Part of a small language model's weights.
Size: width 224, 4 heads of 64, vocabulary 1024.
Training: a variant of Muon for these matrices, 525M tokens, 8063 steps.
MLP neurons of a small language model. Each row is named by its layer, matrix (up: input weights) and neuron, and shows model dimensions 16-143. Each number is 500 + 40 x the weight over its row's rms, rounded and kept within 0 to 999. Numbers have three digits each.
After each neuron's rows, "fires on" lists the tokens most often at its 100 highest values on Wikipedia text that the model never trained on. A number after a token or word is its count.

L8.up797:489493459509485485520451492448525525476577542513474538523551507511488501533500488521505562476552438464491479596550526522500497475534555498474492493604463505445438507415464588492495489552481465428469487506506530451477566509501487522464406470492540496472414496498506573495490519526480549466570457451507463487503495627525447519490504463474543519498487423439524457538516464484534516476433
fires on: "b" 24, "is" 13, "im" 6, "er" 6, "en" 5, "ov" 5

L3.up755:395526491427449550493492478449589454425490426506499431485443484534537507564529485493507468527502455501504516546434450497500459437499507477515453514510517504582558471536568492492596479521508558508478532528498421547434565510555464522554521447486470479481485497504500501472445511532597497455483520499533544527519482477502520542495472493435527472476450495543507468480478385490571511454551
fires on: ". " 41, ") " 18, " " 8, "A " 6, "." 5, "-" 5

L9.up229:487531548505444462552460439361577496504526553430427487503517514508441497480515505527526443534490467477472487417510567512491432458481507509517500535470524498526471520452474457546478520500539525448538550480528467491479523556539460537477553532490530476497492478454477451504492426537469474510488433527452537484505480492537470526514492580539454426473548466587558420437588563467486479485515
fires on: "el" 36, "in" 10, "or " 10, "ed" 8, "er" 6, "inn" 4

L4.up74:542537498487516517469467593467488519513479532468520532421470562538481478494512512464401480448480509443426526534533540486504439479520522493509510479550408444504534499471476551428455509476460462574496471592513454569549506521522500520527479510519459494557544480550502536482522485503499533509477509518526485472530490517567539527517512447474461512554511512572471496478508499487532479470540
fires on: "had " 27, "rec" 24, "out " 11, "were " 6, "-" 4

L8.up118:464477436543470562522515507475491480483479469562479583459441436479487507484475438464527498492437518522486519558530479464490539479524533494538482467510531539509443464455511412499522537514443567494486488497510515520505526503455544474444507519536435428495492525502509499566457503601520540495481458477507479458485580581484479557485556502477425466520532524441491557487540525568535503506459
fires on: ", " 15, "\" " 15, "(" 13, "| " 9, "5" 7

L4.up386:486538569450515463504559523446463491512502450552498474467523524482510437436488475498524539521449449473407450467530616465451527534563467465546563459476445464531574518503463419558456557468572530520439525518545492533488526544460487430449495534551475480460577470459488447567554448526480539513476457474519551561480552551560485504531506504486525428545544506572538465470478520493469565449504
fires on: "Americ" 21, "or" 17, "ic" 15, "om" 15, "oci" 7

L3.up249:429624472494517478539552552471493490510452562478486485518491456505470449423520485439498499492498531517481455479559569503460518500536493496514512529435537553530530528476479483470438519403552549473455505484576516504411502526465502563469498514459452499495510512573467531532526365527566509549465469459469451499483486505476416501486456553506501441551525510498596591461511501492473562500502
fires on: "or" 85, "ic" 9, "ik" 6

L4.up409:467520450517494506441504498442507470556493485538509591526519483474472537504480521483473510517495503482486457497453467485477510432510522453510515435538572485524466523528510482426567549549558457551550460470565574501531462527512524480508510445481510518522544470437560483526547441468510475364524481524537506483424486464489530492579503463529501516475466503441513591524471426456472449479473
fires on: ". " 17, "'" 10, "W " 9, "of " 6, "en" 6, "ollow" 5

L7.up206:487433519411491518450505479529575451477440491475480505461510560512528431499476494443485513497481507519517449489495485486457508538401526528530455488590429491519506474521540473494587501429447466466424520478504463530468516531521492482515448509479548518519506540525499554452499498581483464502528479453484547484514450491562499469544475466513439496495450436571522554484488518520573571492494
fires on: ") " 36, "A " 11, "a " 9, "ates" 6, "an " 5, "ain" 5

L8.up645:514530486539532551510444552583515507516444538480489467480532517499548516472518486447529542528565493494533528457491485506461428498490505519458458541535446432440509495498538469563529494575510417494528501462493476538453550489535437489514505484508488493457461489480461518456519482467512496513516525550449471471540515445477434496511524638482468523569480530546558544475474481516507451488446
fires on: "l" 25, "n" 15, "al" 6, "ef" 4, "ol" 4

L3.up177:432533485548488543463537542529433427438513506552507454489502472576502509445447536524443511505486472472482515504490509536467444486528544488544470521438485460532510558514518484448420533493569529491460508498492548506458511429442521552500549504480547595505423563494565490535489437543503484455436473515500500477491510474490483479503519537470484462482572515548488567473457526558526479437465
fires on: "or" 54, "19" 17, "18" 16, "ex" 8

L8.up598:510528478515528494417468540472501478491568492485552502486494466477545556457477551560509526570603428484509525413555572516467527535525535503508486540533516463483521574502595548470482540500481494514505544524499449453536442527491503543483444502496466436433438552431475519468532441497454516545425492466494511498448469526553524470519473477467528525446561447486438536443578459491432499486480
fires on: "al " 14, "e" 11, "re" 9, "er" 8, "le" 6, "w" 6

L8.up475:506518523583556558521537467485540464520434510482486530552558475529540535486543522574458495513494486497506517570475542491448467501518447491518531590399564442497509529558479460502465580484504472530511479543536425503497507539502457478534474422480532512551514559538487430482520434473503497516466480595533509580455495453542418529521462428531447514511474523582560537438504530539486557442511
fires on: "an" 41, "our" 8, "en" 7, "oun" 6, "un" 6, "ob" 5

L3.up749:520497472582441577425471567478495461482433478543529512473479514443475556547558497501493483490407472413491491517512568534486514465517515487534576528540493458460540508471483490514479457512451513517465477498526567481501480511478539503574509531469531554500503405538471483470495508463536501530489447380461530495486500468589518547502545526468481511542400505500496505560392529546550443512489
fires on: "arg" 23, "= " 22, "were " 10, "are " 6, "oug" 6

L6.up410:529479429496525583490492462516439575529519449501468459468491445498499439470572470553536492537589435460564555486501494471616504425519503512510432546460570505525484458531468493513448488510554527524491552455518394456476537492483541465514510448599389504473536478521581573485469515447482491518447494537545416486530525557468485454484578449490517495456574580547480531445538491537483477452477
fires on: "m" 34, "en " 7, "h" 6, "of " 6, "o" 5, " " 5

L11.up568:529515467587513463504518458543495539464479535443490480492502471565541492498563550535486540527523484478487472472456451530515459521426438573453468548452544457517433520455411548513531482504500449488509502513556457461478574465521475417487506439451501468498543501529495484494494549474523540504456515448391470421520508506505417459409499574467511516541535499451494461531518483553479481433474
fires on: "l" 44, "f" 12, "ep" 10, "al" 6, "L" 5, "d" 5

L9.up649:531559475464485487438591496509482534534569507510475571491502469502501469474487470572514431431545447542492506481488492416539486452482441510495517506521479502627538537574486492491498523427462468510470518499466477482472502471509557505509547465472588510520539531542607504506439487478538473449503485478500488513480475457524470478525525505495525478471505555547490539619539451506450513560485
fires on: "on" 23, "am" 12, "ec" 9, "es" 6, "a" 5, "ol" 5

L4.up121:414554517513445533460449529478495525514456500465463499552500523533478470520504538502479452465507461493495548442519439495487494506476549492505482518483515483453460475511523482433553594451494487397439509447547586525506529545479460537485539560528484552494564490396502441470508471474523440519485484492467483483503545514518520529456512485438550530528457465570453473475563538462583478570523
fires on: "u" 17, "e " 9, "p" 8, "ur" 8, "an" 7, "t" 7

L11.up824:495539520486506484523568478507508535512535496511584518464519486530476471446486480448507573428532529516436466526451500467529467417437479480513465536498566554505449505523466503518554516486607540499533521487550536471452494478509578498487537425511510504463532473407597497548500506545476481497531505478473544503571465508510472535481478540532567452438495536520514526523500438469530460516546
fires on: "em" 28, "am" 13, "on" 10, "ell" 4, "el" 4

L8.up602:529583464456553537490423458545503533510468358426512472467581447479472527517472413485474504493526440540445529483505523540505524533453438485451519484434535510522498537529515584467500519510480512547508478527565406548599475538474482452561540423554571535545496536514513403471528472540489466508507463551476475500521473475515602517527481534530516487499477512539454486451502490490469501476517
fires on: "an" 19, "m" 12, "et" 9, "en" 7, "and" 6

L3.up721:558473487510495547489524504495459452527467464489505510439477485478475478553468432527458465486494502473513463536529552545470433511472556541449525456554420481505505525512467547513409558489421532510470492482409561466491446447598493540508571511552489477429548408592484581421499494517549510515480495454477496557502512517532483516509513484479562494567512492493414519498440501431505459451508
fires on: "-" 85, "were " 8, "was " 4

L3.up442:444520482503480481515499484442433462522460552476461563546480510460480474467465460442462521458463509495472425466466454566496514511507486522522497464446517480519523522495493581553542509445572530518563468549553468526535485446510488459526537471557453529422496540528452487548493445505573477523532480456494488502442442523497478537361436516418586509522553504487530600473565499489492496468504
fires on: "or" 72, "ar" 28

L11.up797:499518508540548491472458536458597487459537491535476542467546477582543535544490442568512532603527437457518491475454467547428497477540515468506496564509536531509473608541534568432533479428478434472549524528493486494511454537466515451506508472469455508521526441466575437498478464534453473445502485510518529419512474475542496491438504440481569488469503567528488456497509494475436524495490
fires on: "er" 11, "- " 11, "an" 8, "re" 8, "af" 7, "ch" 6

L4.up389:491519449564508589534432442452460515601492501516455508546463505552527525439527516515508526486495515486585519521527565488559475404515518478542538507561455551510546498537505468488479424450569509527530509528516478399504543468549448474474409456478462476519493456528538490540509461519518501529491487559440442434530502434443458430516529466515506497462527542500521473459546442442502459493504
fires on: "et" 49, "." 23, ". " 11, "ut" 6, ": " 4

L3.up276:495502486473479457461526500476504522582538504563515526524455463524536561494467500464552593520527562456534518455462543490555543449499486499440402498480481487446480472506522504467475432538535448512474495595541467453503500479562395475568477437532462483494518500491459528578516456474476464491518427526505548483484496436401499521467477441451462516519609519565523505427533554501505466529546
fires on: "." 40, "ally " 10, "ated " 10, "ly " 9, ". " 7, "ely " 6

L8.up418:489457496487540493470468451446513550528465430498445552439572457497460478532553473525501536517509472485558539513463547464574516507557506531486436460479492529567482479475573603428541493509562528445465454490471538447469461490428495474545505433623500426471465534534500524431506518456589462498447498473501421511535484497481561483536490566487467473494528515534562518519496539462497431434498
fires on: "or" 31, "o" 10, "er " 6, "par" 5, "en " 5, "em" 5

L3.up784:519527571404593474470497479490421473542535520498500443465502436514467501487434495485515506443491505561483491476536458567474548557489471510503448565423486452568503517465516531496506453439531572484464498524510484512532482468521523549440486440530497450489539516517478533508527410524531540564499441513516467468467483522548425526531444484443466500456471506500536525440524555507579500515537
fires on: "ow" 44, "row" 37, "aw" 6, "or" 4

L6.up314:495469495488500455555457507513544520455504548481494472508456505506547468529420494531511473549569487460430464544503560463529470482578591432444542475445538515472474512416513510485487536505585476533530551461562519471457455533518541496502462389459499471432538525529497519467494479485522520465533397534498507538461498630513523555484500436488572540537479419492454533507475535538506515458531
fires on: "o" 26, "is" 10, "th" 9, "b" 7, "al" 6, "ar" 6

L9.up591:486513523493481503602504410460515523493453487472450525541435478492479576526514514578429473567456417443524529518515552610473434480473403473483423522576544452473510520430432434547517554509556438529504544494485516609522539508499477493442515538435532508470539467532437452533439523513514487485459467536504545462475503463447466525489477440480434512495506521485500496562526543465441426499502
fires on: "in" 19, "ure" 12, "f" 12, "p" 10, "N" 5, "el" 5

L4.up38:525526536492478431503449534475485531585462557485523554445482442488473577514469550525462504410538483548547487507471502504487546479510529483478482443502578526420558536423484481464511524492547454523500539480520478546531454459522546532542471499507537384516519566519524509495484488478485463506462490532532509533505518516484506533511439588507482505497506558501494513465556491510462420515510
fires on: "ul" 24, "o" 13, "co" 9, "ser" 7, "' " 5, "ad" 5

L7.up338:469608511581477597475529486530486503438477483538514534511442485501531409527538527498500480479495466482433485483498491495484547552486444575498461509486488424523486466552561529481567546506506521523478447469522500545501528536451513487516507473520543511398503448492523460375481487492605451487472455490443441419599487451547519498461461419519529608556502530522519483496522465477545477529533
fires on: "u" 53, "ul" 9, "or" 9, "qu" 6, "e " 5

L9.up632:523522479538462514529414498469535473442516496469504559406474470567440517471485472563489445505510532524488451463487470500452474454521465491527473481544503585554513407454522419533530528550470483536540468498552443554512471493491544495457468566527501532569577447553432445556432528504471478508450483504556474493504505489459456500473518494494559481508450453456490517480514454483539496537441
fires on: ", " 40, "(" 11, "199" 7, "arg" 7, "201" 4

L9.up422:457586492479491454537550494579494443490440493444485524474549484523498512443562510462493504486483554513415442552517567507478584500517567528548510543539506512474428472507484526519550465513539520549457465480567525443511515456553480535500523393452474548533453530469526505554493445507484492576457508550576456492510458440503428513521528515503470466448517435499482512503509506495504524493521
fires on: "str" 19, "or" 12, "ec" 9, "ov" 7, "um" 7, "fic" 6

L6.up684:498555454527494544495522487476466487507529516544438530479511528571478490521567486536512519507447461523529516565546483473504520430466475511479467459502532492493409455553509454551559485504521490503498572551487479517496546553564546519473527544494519498502557490556558445433533489479456469495466531494420522550485484507481509526464451466510507499561520469533547516445477496538465449472516
fires on: "are" 29, "ation" 9, ": " 9, "b" 7, "ot" 4, "our" 4

L8.up728:533478458519599499478417438504531452441457548440556504456491542488491481502429455503502503497533585480559446463520538462480516545471494544474485572459478523469495401516511535504525528503538444442461451494513439576519513494515548553569471519571453520529540509509462506470475466505522456493465517488466487515541477464486510551555482544479527488561518511501506431479514436496522560461501
fires on: ", " 36, "s " 8, "o " 6, "ks " 4, "d " 4

L7.up556:526461464470516514442438494522516466493519522520473500395486514508458536541437442486447552461483467483495503479499445483461499494439605449476527579499468537498584420472466524486528562505574443532438474518491464452503549520507521510503479457491511505515448581532530535405493517536459438533475504540539526550451489458461463522527496464448471485529570584487454503507446503464474475461554
fires on: "-" 27, ", " 19, "and " 7, "an " 6, "s " 6, "or " 6

L9.up201:565495517504468559507457576447512448525488488503478550489506453485511572532540564449492437491553462512473426414513513538563487457606480469475530474498507489531540495498552504541565539504463515474580502535542519425521485435494532520518496569503524483533501493491528450462507444509479481504527406487498571548528541436466522552514496478489526500490505455548533515525540434485498511463571
fires on: "c" 18, "ig" 15, "in" 14, "um" 13, "adi" 6

L7.up443:428536484529545475471426471544550492549487405514510525568551495417527539514451515523470466457435499485547558597507528483496556443517498450516458486499501502503548550519506505425452504571520515473497548529470499526520389477433580445528519531485498499489477494469472528554533482519490490497508448500483519488541460461482551414467474564492503505514559440479557492488519585480538504463529
fires on: "t " 30, "ted " 8, "et " 6, "ased " 6, "m" 6